Weights of a small transformer language model: biases.
MLP neurons of a small language model. Each row is named by its layer, matrix (up: input weights; down: output weights) and neuron, and shows model dimensions 0-191. Each number is 500 + 25 x the weight over its row's rms, rounded and kept within 0 to 999. Numbers have three digits each.
After each neuron's rows, "fires after" lists the tokens most often just before its 100 highest values on Wikipedia text that the model never trained on; "fires on" lists the tokens most often at its 100 highest values on Wikipedia text that the model never trained on. A number after a token or word is its count.

L8.up189:536520493511482491555482460560490521520533525490464469523499531523518459516465511492507515519516498512525499550464501534467477443538516523505516503518482526446480513435457532499537481504527508450467528511527516482507495517517517482492464512530521482556492453528548511481492494507496487438476488503497502492506473495534482465505527474505528510468446480473514520500528551481503509480531458488464486465507502472496489468498513486475473492486497507470485511489502496472526476490524472481482515502518529462510485498521480503503469512506531514451503507506485537545509485516526521530
L8.down189:503483480484489467570462517510491495486498477496451530484510524517494526436522479469505520475504452504484492491528519477511488507493465515440456486510503509518517479507505467522492529493462499526473482516468505441486537488487467533459572438501503512498489497474511518465475514532523501526487486509538507555517497499474459499471489509502520484499491507518501524519491447521518544518531545477484547504490517489514520529502530529518469561514521494519508475515520487525452474512489493508489504515496497540521485487527499478513514513495458510506505490460521452528457516497522530527
fires after: "ad" 12, " T" 11, "ed" 11, "R" 8, " Ch" 8, " R" 5
fires on: "min" 15, "ang" 14, "ic" 9, "ev" 7, "ich" 6

L11.up315:495511453527489508498439520514525530516511480495533515487502498496531482493503474512476518502484477477513512529473496491506480506540519483457496508485518487499489478464543523482479507490447495522517499522548537516565531521517547507509497493558464438540465480461489494491503470464525511528502479508469481497497487478522491477508495532536494481507490542492480480458504496544512530532541484515525505494535555542490527443503514492522479474484502470486474513490498519506493434496487514509489527534524509550487493464537506534503513494503463455522497488477490467479452468503522536506
L11.down315:507479512485476464527499533495499518486512476514512483506493519528459470498511456506550512529460487534501476480494566521473511540484541446445506519538514519521492507508485518535445493509471493511467525493514498512523507516447519501452539520518539477519485524559515494492532534480489518521515466499505554505486499504449491497539502501493508491512534504505481497528473471431557506529504496500520528471487564520480472521454495493562495494509497500436496503504501492486488502517471483463507474466497493492510483472494511465495504499501470511493503534489481450487499526509506477510
fires after: " a" 22, " C" 21, " would" 5, " Ju" 4
fires on: "ver" 18, "vo" 11, " not" 10, "en" 6, "re" 5

L5.up68:532537512465477479534494519503474591480500483502472529491493536510531514486544497507494516520505487515494525485509484519491549525477449508464502522511450530515498482517446492475545489484499493532460466521505499498517528544476487497488525481506552505504501488476480481479479488553521473530529478508509537450476457490493522536487509482495540502508489495503490485483439528495492513517514528496481514497456510477495538541489465485492490492516487550511517541472476523467519474497474548465492505538501490533469482486454463472485524497500474458473492514455507502493520494479519514480
L5.down68:505473463485522513525510477481528476522482530482502476446520569521492465474503500519537485500487505480537478532520478490498459513512483476538486497504521513524496490513506542498497526532476528480526449533530501489505477501461492473513489552486475537504506524504481523500556463519466510482495538498448471538495507498476464500518475476480493518478529449529496505475498480499516513482519469532533507494526530464531530524466493485491484496490481449492475576489517453535506525540510520484497490507490485486560541496477520520523499462486466494496498503488529467527478540500481471475
fires after: " " 37, " in" 10, " re" 6, " con" 5, " C" 4, " a" 4
fires on: "en" 44, "ver" 15, " the" 10, " that" 5, "a" 5

L5.up254:483475502523507485505499518507493510520467527456507451483530477465479473494442475500532489531509529504495526502442510465550502520514536468457486483504517499490464501512514556500498498469521463531524478489483518491468515472488485511472503523494506513484522494481538531506499497543516492500512522504475503479518529493508518526502513514515436484524537485499546504513519482549518525491510479485578533498507492483520447487462551484519512499483460482452501492518479490473502548508515486516461519454510476508506503506565494480461460480507530496491471490480501467513531542518498514556
L5.down254:477501484492470531517467473506521521530498513492478520518480492501492496550482464469463514513464501461535517487481513488480491529540484521502456455465529476512493495506514493488464505440495473540540487510506493490496504461475526487497473535504490508523515477535554491484522524472495496511481535498454493519445481519499476470497498540535527536481470506479485503458469502456483493480499510507499496510527521467514487495540499531430501468520526502512519506542502464511467456502450499516507492507524500521516509532500541513570513475545478544494511504533505512556517486494542492468
fires after: "s" 33, "x" 6, "pe" 6, "tt" 5, "les" 5
fires on: "s" 48, "ed" 23, "st" 8, "red" 4, "c" 4, "co" 4

L4.up474:565476479553476524523525464539454464523459507516477500501503540500457542505492514480469518501534515501504493444486495488514456526487502488497480478462480442509508464544535483529497517536482541528498508503488520517505467535459498450519534488493455443486519511495487482505497485496522482492482491499521493495475501500514494555494487479514522478505525442502534493521519468559512485531532528517479481505535510494503444502505524512544480475483477464530469499498481483512521558476522503542502520475476472477484478498518484515506475472479498503482482492524480487508465507533504480504
L4.down474:451492504425508500537519500467504487517531537470501466513518462479520507470561484491527474496531505531495513495492513472486503506512479500467503459481491559486538511523523494506486468526525544443538529484481496493486536505480454489491508518502496505519479471472525482472482504502519510495491496505516488457545504474501521502474486478511459478489526491486503492515481506557532533517512459479509526532466504482499441510514498523489504475504480502431429505493497518532503491496522516538552496500487541463517510494488491507506473532511514469487507542507528466524500462511505559521
fires after: " Vi" 13, " st" 11, "jo" 10, " Jo" 8, "pi" 5, "ct" 4
fires on: "ur" 22, "and" 19, "er" 10, "ce" 10, "ney" 4, "red" 4

L4.up373:557523464510449514519489536466488549476482542474542489512443476505484496479491482543524499510500496525507492502490473491491488508483532517543478538497496492526487438495521520482521473512509504559509495514517522526475521479488484530460533493476500476468438514528500519513488546503477488495516513445510541512461508496523526525464511532555558484452489469476488508460503477478492540518491499485466509520520470561502492482458473498465491514527483558489482481543497468515511497495519495496503487471480521521494510506503513528507488506513485486493469482466513530502535510483487528524
L4.down373:492501491518491478517498498479480496517512496531512471533483506492499456468495523476461525478447491477498502515516517476553511531501506502508504535489507492496500500535450510497447472493510480500487506509458490549498494477525514503512482492475528520477499544521511472506505520510475518558549493517514486502508491498515457518515536498479503462548453485443562506479449503453482505525529527506524531461449488537514532522473512509473484465506513510466501522479528525496541482454502469529538493479494552525500479515541510512492495540508498471496477463507486459510527448552486498482
fires after: " M" 12, " d" 12, " S" 8, " a" 8, " D" 7, " h" 7
fires on: "on" 25, "r" 15, "m" 13, "ver" 8

L5.up15:477545487505498499512434478513461500464538456511516478496489497543530473459472475460552554470515503521518495542504488482487499521513507485536493442456517502520502463470488536496511552518447504474460493476561515526478490524549503501483485497513505518477494473490552500507487534534516534521485511546483491510482539501472551489518466488495517500485473507492506526478503522499495496546478488458511526519529495488508525482505501479502516499504509523489503512477489451526512517501486455520478465523494524539475448464538483527494490497506506529499491510464533465493493506537517476490
L5.down15:468476444522484478501502488492499489502496476499500504482490532515511553536526539543523468503466515503512491485521519451503521466444504485524500518456470540485478487512451496503489474522488469532503513519491516523536496476465505500499536499504486471500514501456499537469528520498497502516522516491488516501494484512526427500501516476508499469494483508544467510483536546472519470470558495544502534502444523488529522489522475536482546490528525489537492493454496475525493452480467473518509515491476493463526512454526562509526487514475464486488499491502462495546541504515494499515
fires after: " M" 26, " " 11, " T" 10, "M" 5, " m" 5, " Ma" 5
fires on: "d" 26, "s" 17, "ed" 12, "al" 8, "in" 7

L4.up453:483532470530530498482553536506482507476503474506524498507497444466533517539538507470534489533468497517520490502530496500526472529476528501542506536490510496484524467443510480444545522508494468510531483483515490478510531466523488502510543507468539494521512495497463505487484512488500489534519513536517450486525525513528504523488509493487468501511483484460499484477476496537529526534473516506507495508469512489512469443488506493453495514474515501437458507550498477484489467507492547544476457479505491511488444514495516551482443512489511478500478539499518521530467505476495510512
L4.down453:550477536469518540482490450510484474536482505512509556466503521507484477443499500490510477486490523472541504483502543478504491500507456488448477465509519490512495485439504499488476499493536469543497544506477499506476511490475540506496512480512532501506543509535494529462516515481514523495485536474508523486499553487456481477514524542525497500494529540520493529515469444464485487491558486525502453474496527511518500491510501506496505518489507493477486448490532475485491467483517489516526490485488472532520494499511452473505502505498463530452510472495568504515492529548515549493
fires after: " a" 33, "y" 8, "al" 6, " A" 4
fires on: "mo" 30, "ver" 11, "ut" 10, "vo" 9, "ro" 6

L4.up525:514501465480491527516495531505490544454531522506479440488486463497461497495520518484487525509489505489569525517543487483534445453507523503493526511530522466452556512508482496497515516525476500510493493497498505504505515514503434501498523502522530511491508534529542499511486501482443446496491500509529512485478498483494558508492539532511502488540507534517536489490465502469513448481484541521490478487493478511478528491519476551470463493486513505534522502499508482501533466516471522517446476471489530475499508495503517457496530515485490443508484481551485525489491534511493452479
L4.down525:531451490523498526525461502478513506554464524509499542490479447488473501541497496532479522484476504479508530498507487507539490473449469487523505511484490495473523514510496509519485449522497572511483528495536430516504447536527497528445489490497546513481496442511516468481512538508483468496557494512528488526502504527506497491512489509489497452479507534535546495473508488504529490460505513494477490471502441490518533518499511482511489477514514486526509515480483506475465495532493500557532495520537463494498478489479515508486476527454507465470493523519490494475529482543531495499
fires after: " Ro" 17, "ro" 12, "ri" 10, " lo" 8, "l" 7
fires on: "o" 14, "age" 10, "de" 10, "ve" 9, "y" 8, "ation" 8

L4.up58:493474493504503514500465463539469505498493496544512516466523498495510514501489514473544474473504498525507520495495505570517500489486528477478514472441491514462525499510521545488514440513531550534497489487513479558518513557514468508513471515521478461488516519496505529497535497512500485521487470481511494497467508506476543529467507498499516477468498459447469496479487472526449487477490520520505483504515511495486503487491544528514538491516551459512467475496541463577461476493451528506523514479523501500475500476483426484494536494507529493483531534501500506502506491528497493502
L4.down58:468487562485513534458534504519455548503461466514513540478514536517572493493539506529501494498530485534508523486460485490530529502476472474547489499508511518469488517535473494466495494528518469467506488504510528480518459528488474490481512526537543508495478492501528489495509454533516439484522474492459484519479503500484539487491460512516489495478504497514462487535494482486490525465511546528488534471493486435518492492485521470484526503506510504519491505466471485497527503470493469512504477533465527499481530495530531501498521493527500476525536480450481461514529473495557487491
fires after: " f" 26, " Ch" 21, " ch" 8, " p" 8, "ed" 7, "Ch" 4
fires on: "er" 18, "ed" 14, "it" 8, "il" 7, "ie" 7, "r" 7

L4.up87:528509530476487522485527513505516479505459513465471515467471467490513494535537458487503498479520480500507495529476480472524490475488517498530484489524460460472485444455514484482532541514514549503496462516498522499562484470493484502538494488481492507498490499500519515479491474522500511484460480506528513526509544482543468470502492507476495496504478487518483530524577481476520542533488470518472499507433515490483466508537522509517475524549525497436464568526534484497492493465536503532492479532520500508488484471464533474528507478465465503496523491491493496515537525504483490517
L4.down87:464506494502486495534510518485529525502519524487480495541519458518474493510501526528510524500514517505477514508549513466516508525492520459477503467507491503476512493480472490478474523545496484472507481523482458489506580476477486468484482543456481441522504494505502525502492511466508510485502482520520536502444490496533461549532474518452523457535499534516530480497465523507494531511547567450459526523507539512485521476499490466481522507522526499538488533485497483533513515480498481442505445507460487514526519487471497498502468494521516467494530510485454465507516486505505495479
fires after: "," 27, "and" 10, "y" 8, "D" 7, "il" 7, "th" 4
fires on: " which" 32, "id" 11, "d" 9, "out" 7, "ver" 7

L4.up199:463465524521532508531505478484469471540479524512541475493508514476498487471517502494494489521496508475510469519481482497526528498510499522487486484480506521519526514497510524503460487521508512525482511488554503507483507492546498492512531458484493495467467525555467464515516522489514477527505516473462496529548495517527461452501475516476499498497512515510507514472438532485518548453462453474510507473510531462465442497449437460531499530522491480480512496518541524501499502468547468513481536522493507481486503507481504506484504505535504534519509490481547486569488554487508514529
L4.down199:541498502502506497529541489489454492465498510511522540508499468513504503498541488521508525490478465549527502492527479460518535503486522484497498450524548521532493492556497503499499455508472503519517501508481494471491479513486490505494520520504547479494524523504552494506491499451525527525448491454469450450502517479475470474505506498496531522499462494504482534513468468531507488494480499453538487505521542477485504501524540552524534511528535510473464511506456520515491494510531518497480501512532502519465481475471512463485470455528450532475471494502490451510532526533456488495
fires after: " G" 24, "b" 13, "f" 7, "n" 7, " g" 6
fires on: "lo" 15, "con" 14, "-" 12, "un" 10

L5.up489:540493523492487486452495508467469478506497555523488494505494517490516540448544486495528441483506525550520517493515501537505481486531475530476464549517504496525466465471511495517507486540482439503525503500521491538534489491505514480492482498513499443492527534517502469508520500547504519517514524450470544535496499450473509518512512524518493501516478437480491460500524475515484497515507497501523501498514507540439481511500513535479526484531496491497512501475504479541467472452527492488506541486510525446491488522512500508493430536458471510533516481498514480515504505480492503471
L5.down489:467467509532512522559466479477517505506519469484494481542518532447524502495486496506503470531495483523507508466501504513499493528492526496578479545523489525503523489517495527510509525464488584517504530481435477496500491520535481506535468476551514485483453524499506477511504538496480508451484475529478495519517494476505510487556477535523492478500472496458477517508432492529506531489494497500485522493511469472470466522469491479510495473495466476528478489516485557505509512502503524527504519491516493504501491494560463500486502500510486470518495531481472476518544473446490496517
fires after: " se" 14, " Co" 12, "C" 9, "la" 9, " co" 7
fires on: "-" 19, "n" 14, "or" 11, "s" 6, "a" 6, "ll" 5

L5.up479:519523484476456484511507499528483527522505535443514554519522466488509518529491510470525511506539479540534490475474494510460518473487492448504495469466507467475501473482515515497531519515510512532507527497512529554473514533528466481498464499474533467485545475483466504516486494544526499489481450560486517505526485509514478458442438542488483526501496506527542488503516472525456520490535503470540473510508480515523497434487471510491504497491509512458499467487482528501523515496509489487498509518482493524490492493537508474504462536477502496508495505537556461523486523521505497468
L5.down479:499487517518480495454528457496522534524499547484531495465546499505504500489490530549478502475489488517516484503476498480502501513450502450510515489514456511511487451542493504511535533526490534534512464527443526491527477465515466487508525491463491520448512502532494507468477507499504526508487546490515504521478506535510541452506493527504539514465503504523518477486470486485436482489495515479502458474484512523514536489503506529520507531546499504532507487508472511519481535493467497567492491463493440491510487535463472492476443511454507503523500486482454518522521500522498521477
fires after: " di" 19, " Di" 17, " a" 12, " O" 7, " at" 4
fires on: "re" 26, "ed" 14, " pre" 10, "s" 8, "ut" 7, " dis" 5

L4.up338:551489519487503491524509514465489463441534513483483470555493510527516475543505434510514502521505509502521493463463431507485530493540471494490505518494501499490466436578486510475482505498509514502484494486493532449479504526481500519496443521517519505464506480489501513491529511520469525491491485525507508490528522441466519543504489552494454510477492510524499498500562500512466526488487471538502511493491527479538469474504465477521480525504473491480527501505511496509531533519501492546532504537511443501473519522484508523485482534495475470488483496509527489494523496517517462490
L4.down338:483519476526446536490518534506507521501495513520507550491529500480500519499544544487473502507587508474497511484479491504475510523479482521486508503493510490511508473475465507458494516491489495513513507473504460487509464557485500449519452466463470504477530509573476488484462504488507487492450536459492484515516473510545539470454530488460492510501525449539514489515473513467484522497519498502549500508501455485502491501475518481495507497508480465499448505476508543526515507499529511550448528509489510516493512527497520511517504498543484447517559518506502512491519518485520509500
fires after: "ti" 15, "ri" 14, " W" 9, " di" 7, "l" 5
fires on: "ed" 19, "ated" 17, "hen" 8, "s" 7, "ted" 6, "re" 5

L8.up310:495518486497508449523491526504507480540477496498516460510532469493509505476512491532506479494483535498507456512565539453483507505491491479489485481535515497519469474505504496520532485454493466517507469471533479508497512498468489510505509517470488468503553505505521481468526551533520511500518458520544522505500506515504493488503473529492505470523485484444526548465511495525474522497476493506492532486538523522443489551486487534499500459527471490495526472517529426506477496460497508475487496509513521455520523539551509563495497518498446528489463480495518484521483522515518551497
L8.down310:492504464537540483485458518525497491510512462501486512500505529496519518483445500498511456515510480472533500474447502487470515476503538502476472496523543508513497522511516513545480532503510554474489476489510522445483519492512491472472486526489535504481484527520477482498529517512510533504500510550483479515513494488509509535503478491526526503513547521534492530510548479554509448475492524492515502510525513467459467519501472550440523501500500445503499542464475465501433502498451465512482529487488440501492494508466506492506484517515459507517498491504467520490555538488489500480
fires after: " S" 47, "S" 22, "s" 14, "es" 4
fires on: "co" 31, "t" 16, "w" 8, "s" 7

L11.up119:482493438484475472487476513515517449489529506527490487478462463523487527480532489486489534521546564500524489511495504503493474488492536505452551466465495528529502494511556525522434496504534493499526465491474487488526481517546520456511537480462491512526512498547503512516509556494517502496484497519511521487490500498489491532525510521482541520491527486507487501453482496501473446492512482463509494505529513482527500470472538535479458485495469469487482519519522453478502518525535539485472492502528531516508501450499522528492517516456515497525551503475499522493468503478501520463
L11.down119:523497517540519523513493487499522506496503480517487483532552522499493512491504504466539510492475505538509515471520513502532489533473464469504450474472481481479486494484510453525492515498485439515495533539513538492518506496487469515494481543507482488493487497468551519500523440492529503513480504474477522529499517519548510509456540496469464495483515486525509469530502539482450488490535503468512506505545471508457483471516426510455548499517546513488477478469515481499479476517503535524509509536517493541445496516502497490499510561508444463505471464496479489506501511497526489535
fires after: " " 23, " Re" 12, " Le" 11, "s" 8, " re" 7
fires on: "o" 28, "bu" 14, "e" 10, "u" 9, "ar" 7, "er" 6

L2.up148:524527480497452526519482503504462499487508532450480497524540516472486466510509489522565510517489527488490442505503479455463542487475527520489460533508513449518502522510535508482526510509498451507515501503496530469484483506488509457526544467471491457532577488473496516528509493520467516511484497488492512510526507458468499486500512469505488517559514493510512463570492463487483475463487484486467479536491476494498524488495502481479492488483482459498515518500541520544535490524474481512519506503495529494502490532543550495472459506500528531481503495501506454532480522457517503494
L2.down148:516455500485483495482520538471514499517515513452541449496516545482492485484522472522497498547485472488432502499511492494463506507525498530500449535461515515501528498534500541499502521510496501532508527487511530490478499468488529463547480522512469509484561457508480492511519499522517521495478465472496504472479497529522513479483464485467479499547551481463483471525516481493488482467511503508531475502504509453494527500496495488491524494474474492522502485507477493526495507542446506526513492476485516483522463531468593496520480497530464556502471513534489482508481547529519489523
fires after: "\n" 27, " was" 19, ")" 9, " be" 8, " is" 7, " has" 6
fires on: " re" 34, "-" 18, " is" 13, " an" 10, "==" 9, " are" 8

L8.up307:485478516481493476489537455538473517513477506501513516488516467484543469481482508511501486520467468569507503521506444502492480485517507495497507502471463522470488489515546532530481487495471487520471525533503514546523511432524516496474473500506493525482474478521507507500459530488469515513523473472489499493489516515508498500474519474486553531473488517474518510486464479488483508505517501478513472520515483543513466511512479486461480445520549480506478501542507501489472498491517550498452529482536521492492537471487567515541549519504457563490528515471457545504482523500501501523
L8.down307:526484504498499477476502480475528547488532536494535470481525551528511490467474490487473505497462481496506450524509496535481507537505508485515498490528531500544522506545466514485486473521543470520518515504505456468527547511476493483476494533477601482495446481492479505509504466481447472503516542480490508511494468521530476477534483504489497494497525494492522478444488534492478519495488520520523465475516478509512477511503523464509565499506506452525484479510498471511480498510491497513510510515505548516509530536487515490488454483560474505478498509525508499462522447470491481505
fires after: " f" 22, " m" 14, " " 12, " M" 12, " F" 10, " G" 4
fires on: "ed" 49, "el" 27, "il" 4

L5.up443:486456503450497508517492487489521470488497489489498525500522490498467441480553551532478495522478456454517547452515517483505526467535532556449513509474512504515462512470498520491496510453466543498490525518471521487507473503526493490511481471504485471501490514503510482543520514514503571455497482509490494475477500500509491468525510515505519469478503542512476505461503520491569458495488513510472458480492484520540499501485479490515544486512530485508541460522533510473517487518505528485541523447516488490493509490512480491515539449489492443509472486535514498494506524501507532490
L5.down443:494489483505496491521427499508513506530554462492489485504482527520511481464479518527528519530495475479493495508458489493505541543506500483509498522515539454509512491470527515531494520533501473475496514518503482525506476538501566505519516511485511478481491501475539471502486519500498515495529521520485536507468427509452507439488479506513487538515540502495503481530467490513478482490533490505474471543518559490549535442503468482468484529507477527505489497504519533498476467530479501507509470493485483515514499496519481534520521516478450453464532479524506484478527474508475519434
fires after: " so" 17, " mo" 12, " he" 11, " to" 8, " Ro" 6, " re" 5
fires on: "ft" 16, "ar" 10, "b" 9, "ck" 8, "ph" 7, "unt" 7

L2.up183:509500500482499559505472481506533509463504497497487513552524458563468486531527484530475514495507489533481449476511512464493519515498503506495469530473470480496522564513515509514474485499463553451510460502520505494516479530486491486475486483501518529470443515468521522520560504494506488544480534545533453530493508477449468468511480510458531484536497473542531499458498459521507469488483514499473461517490530498481485524494511467519510499518540480472464475523485496470468479526500517482509503489498504495491552501494523524477474502510482517474505483539506510476473500502466519468
L2.down183:431477443491499442521564486473498523535512519470483513470477505489501513515522530457472514506469519476455538511496469497474497517511507480491559479539476510522495504466499503477456544483491516503498486515527488463522531545492519493514503545485533473539540527535521495496482505539532526499498488465539484534487503484507514464490515472493452423490529495468486481511434471503495476518531526498533483467523485501509479482496531505474508491513520506509518489532558509497446514507493509510512522476493506478521537515526526512491502491489509488476474530529504491523489485482504482493
fires after: " was" 14, " is" 11, " were" 7, "li" 7, " are" 7, " be" 6
fires on: " " 31, "ly" 17, "ev" 6, "ally" 6, " also" 6, " match" 4

L4.up554:503497511529476509468514491516500485470523463456494517487534494509524425529527526536472492485486536509461503479516472524502488459486523488476510523505464507477502484539531516513498498474493485508481517516521516467505485519485529480458484497497478503488485466490480498526556516515500509477554512450452523476515496494529450492526471528518519477504463521483517539506565496477490525497527499539469497523452521502506518520475527501520507445503486500517527524490487468500508500465488532554535506507484552511504497531525465458496473506522500506507532557534535518485495480459466554503
L4.down554:502470485496514506517526499507511492497490499564483468485541468481502518500492542521482496534533488525514534471511501487499592550465494505532521442506497523500491546487466464533483514483507465536478510502475514533468515487471488522532497505455536489486470514519467514512457505546467467502489512518496506532473507505470491481483490452504482486496502478457508454520499538481527508492473454500525499496488481458506501536513458497475474528483470519468466492504506475532538495493524488461510520540507509515505524481492505525533511541497553497545480474459458485512478523502511480528
fires after: " S" 19, "c" 13, " D" 10, " A" 5, " U" 4
fires on: "." 17, "er" 14, "ing" 11, "tt" 7, "e" 6

L5.up457:505470498459497506469513529537549503496507463510538517533488494488463495465503481559488486509541529485555531500498496493535510544476547553492510484481498536509541495503479517520543470496466501488526507489465522480470535485538499534488477530505443489480443530507525500442449468512480484487509480525538522471523444471507486511518507511481508486496509482507500544503510494511480497529516508484502487520463523513503470514498516524494475504508474497477477547491524494493497528493517508469487495456507544510470526458556480485497527484504493474473533480523522464454486521512470497468
L5.down457:519508514467489496488492524492484511496523497466545529506543499464490512524490517562514524510452454551477514493535508486470515530508491531518500475464493490493467468522492492470487497489495527521485499503518506533485516512545469457486472472505512534512509457472462492498531473548480532505480488486502473506544453468523525535503505500496516493432563495502480471496502480469490501481493546513527512527473502479467521464494541536508515482505509451514497500507518501497540509441530481507478505475532474534454503530514472467478510535520500562501522503482498485486464520457528507514
fires after: "li" 21, " Le" 16, " Li" 12, "s" 5, "re" 4
fires on: "e" 58, "ce" 8, "u" 6, "th" 6

L8.up558:524522476483484475538515474490494506497515499499516492500493513477450492484529487479512459471508520490557465537522515474506516463488487505477495409523516520507495485438487480523467506515507501496509522510549509521494484493521523503521472510488537532473499481520485505533499527465517490531498532574472481482509467469534501466483494517540444509522515508518475539513483511481523503478472451481465493514544495516446498496526517476498507494547482529515500501544473457500531481527512553512515527487499479448526517520517472506482517488529475500515518502515562539498491521504530503496
L8.down558:529467491463532479470506507493460499523488495481458543480528507458558475530472539503504525537520504519478477453512512525458502472522524506523493478533504486498486546525481504466516497518510507468516490449501502491490491483516469527509502479486494486518518506463483573509534493522526458517491466541513480493507529521491455498520547498511540533516466499495501503494478493553488494484470493497549503501463499460519483488500497491511475499525507425497512512497479485504500540477517444518454504533489544483519514482505494483453461538481507535467537521493531493486518459524498478484
fires after: "n" 22, "on" 12, "s" 8, " S" 7, " U" 7, "ur" 6
fires on: "or" 22, "th" 13, "ar" 7, "S" 6, "g" 5, "s" 5

L8.up16:477496461506526525470523465483517510474500498467488519484456480508532481512510500465488489517521504508486532559472496527527546505514502492522532571476519491463503450493493456499478492508514542503494497543528488521507466507420485512549530502515485483508470490508479531514488459515485507474512498525520548477448555494525474501487548532498488472527518524524519478467508462519484500491498500506520531498526498504512502472476519507471510480514462525482491488506473525510505530474490516492485502475517535523472462498516487442482480503525533522508466466535537487546464459525510537521
L8.down16:544509509510542489470466507481516507489515478493509510540502513458510481499512512501505472489483460566511526518496528506506468494481456478503510499498530504521515495503462467530541489481514488501489457463506495491533504521490554511453512513499523498490477525446455468494503500529495462515560506495518538523486542508484462517512472553471521499525466529450451485525525486505488508501476515466504517488512503474528537510450509479517562477456474500485495517464521496499513545466463497521514450525492522526494469474517511521523461503490483522500470443503505480524521531493519481530
fires after: " (" 11, " comp" 10, " \"" 8, " V" 8, "al" 7, "M" 6
fires on: "N" 23, "in" 10, " |" 9, "ci" 8, "us" 6, "re" 5

L2.up489:498511524554474526529516441489483501495500492444477490518451515532501497561485517518474522490507477487529518513531519459460522497487529503466484489482524502501530566494497483471506519479498510516501490505569482512471501566472511518495478481486507507511514530472493495514507487524500537514498541469486511523532476527492508506505467542551507491524514489496467485501499483464491482486465543486482470519521445507472523484492505463493507500485531470536505492465493522573529508535494498494484514527521477474477514514508514530505487487457457532470488528478511451465473452506474506494
L2.down489:502498511509516492525515470544492511475481484448508534542486513553514502512485536494522522457484484507530514498522503483456487475517469484467492488505460473498487512478497516547491495500469473490486518513545528498497465511506472525464419499500521474504509513475485460529479487502518556478516525491518488513476506511517482516466493516553480488532488510527504516478528431544483527537464502479490517463465483488478481499481520495459444541523462520500529571494487489542485483549529477531531533507531479479505516473523526478515473502488514507511507524476511479519496522519478490473
fires after: " is" 30, ")" 10, " was" 7, "ed" 6, " –" 4
fires on: " a" 25, " is" 11, " an" 11, " by" 10, ":" 9, " of" 7

L5.up6:493532496532508499459462511489507520431493543455496474496512499495477521520493506497486531477495435519509512543499525525511513501510511492513489463502555518496490486523517558538511473470486540469530515494452506452467482503538465464480517512501485461476506494465492494517544564450508529521481504534522511474479507536502526480530482548505503524504492473483521493492483441492479481501506500518547488492510504480466485480527483529479481537522522480503478489491478537507520531525517459471539460497495477497499499528509496475465480497512505534492517486508470435510465505510497539477
L5.down6:498537490537474530533540472532515517507526500441543499500494502509508459517504494500537499512527525531473493524493450480458527489468544470550460505481474502483496451522495524481526510498469515505544509478510479476498502533499473505519527448479462534460521509511486487477463502556513500473529473520498480518525517513479486482472485523521503497468523523555511490489477557481424515514504534478487507488490518517446528516481513487479506499512486483482458516481514493509471481490532489476503540504481503465484550517516506470478483465488461497545527498524518535490492511513459519504
fires after: " comp" 18, "i" 15, " di" 14, " Di" 8, "o" 6, " po" 5
fires on: "re" 42, "ar" 8, "le" 8, "ed" 6

L13.up33:485500507470485477460505489510543537499487541471488457484503491512481441466487525490534481519519481521508468466506548489493497500549509529505524489490492476474487476527495461459538505475460522468500495477524497465515489481466461549554515527506491511517503558518513499490523511523459497440488560525507546476509518492532465492487505511482521494511484506501522500472496489444492440451502541472469459442496516471502499484523560477484516490496534536507480539508494488454495516477513521488508505527523512550513479469497505474470493518524505505503509480484493486522503497503490484491
L13.down33:470525509493515492475510502541498483509536496466507522491477473449471473497474467486536512470507491501474554488512502519519455508444491555504515487490539497497475518520520487481481488492479465477481510464503478526500484544505501525477512531446470511520493486515531491436534503523491483493528509478493484528502536519547476512485559521483510496500463489521488507457539498479522523522457475428507507481474521459485521532506476485469514494479472536479496480522522532471483487501509504517527518552510573479522537490493476512469493531502523490517506516515504496518514524515515451545
fires after: " " 31, " imp" 5, "\n" 5, "ar" 5, " ca" 5, " to" 5
fires on: "li" 24, "ro" 13, "ri" 7, "o" 6, "|" 5, "ta" 5

L5.up40:507482502494500552500489483488496456500468504521474515492506527461489487517510494490500501494485487529481441513488475506516487464524481491483541529527557475498527495548525514484554491510513455512495506480478470507519559484509495451510473500465515472541507459473538507438465516463483506487475520486452544478480500497471477536467492491543538504499480543507516485509459517488551456497532477518515495463506510486465502480512471470522516515501516505529525563481531534530481518489484505473471520496500484511489537487499513472492509525540479491510569521502489511474528472538512502501
L5.down40:474524488540511502543477462495511504441458510516493441525468515500520473478518493492519498514476487533512502467516507563510493473509493549531521521533499482488495515495496467464495521499506523489479466501475497476509476569479461476541453509506476500486497498497523526505532499479554458491525495527515492510505499488537481476492502489491480521465509462519466520490551524520460496524497547535515481479484543503507531518555478468483484534470471455486522457512518541509506466493512511494511467467505536489485469509480559541486512510489503515507482548507475500514461481498512479470
fires after: " in" 25, " p" 15, "lect" 9, " of" 9, " T" 5, " the" 5
fires on: "ten" 19, " or" 11, "ric" 9, "im" 8, "il" 7, "ic" 6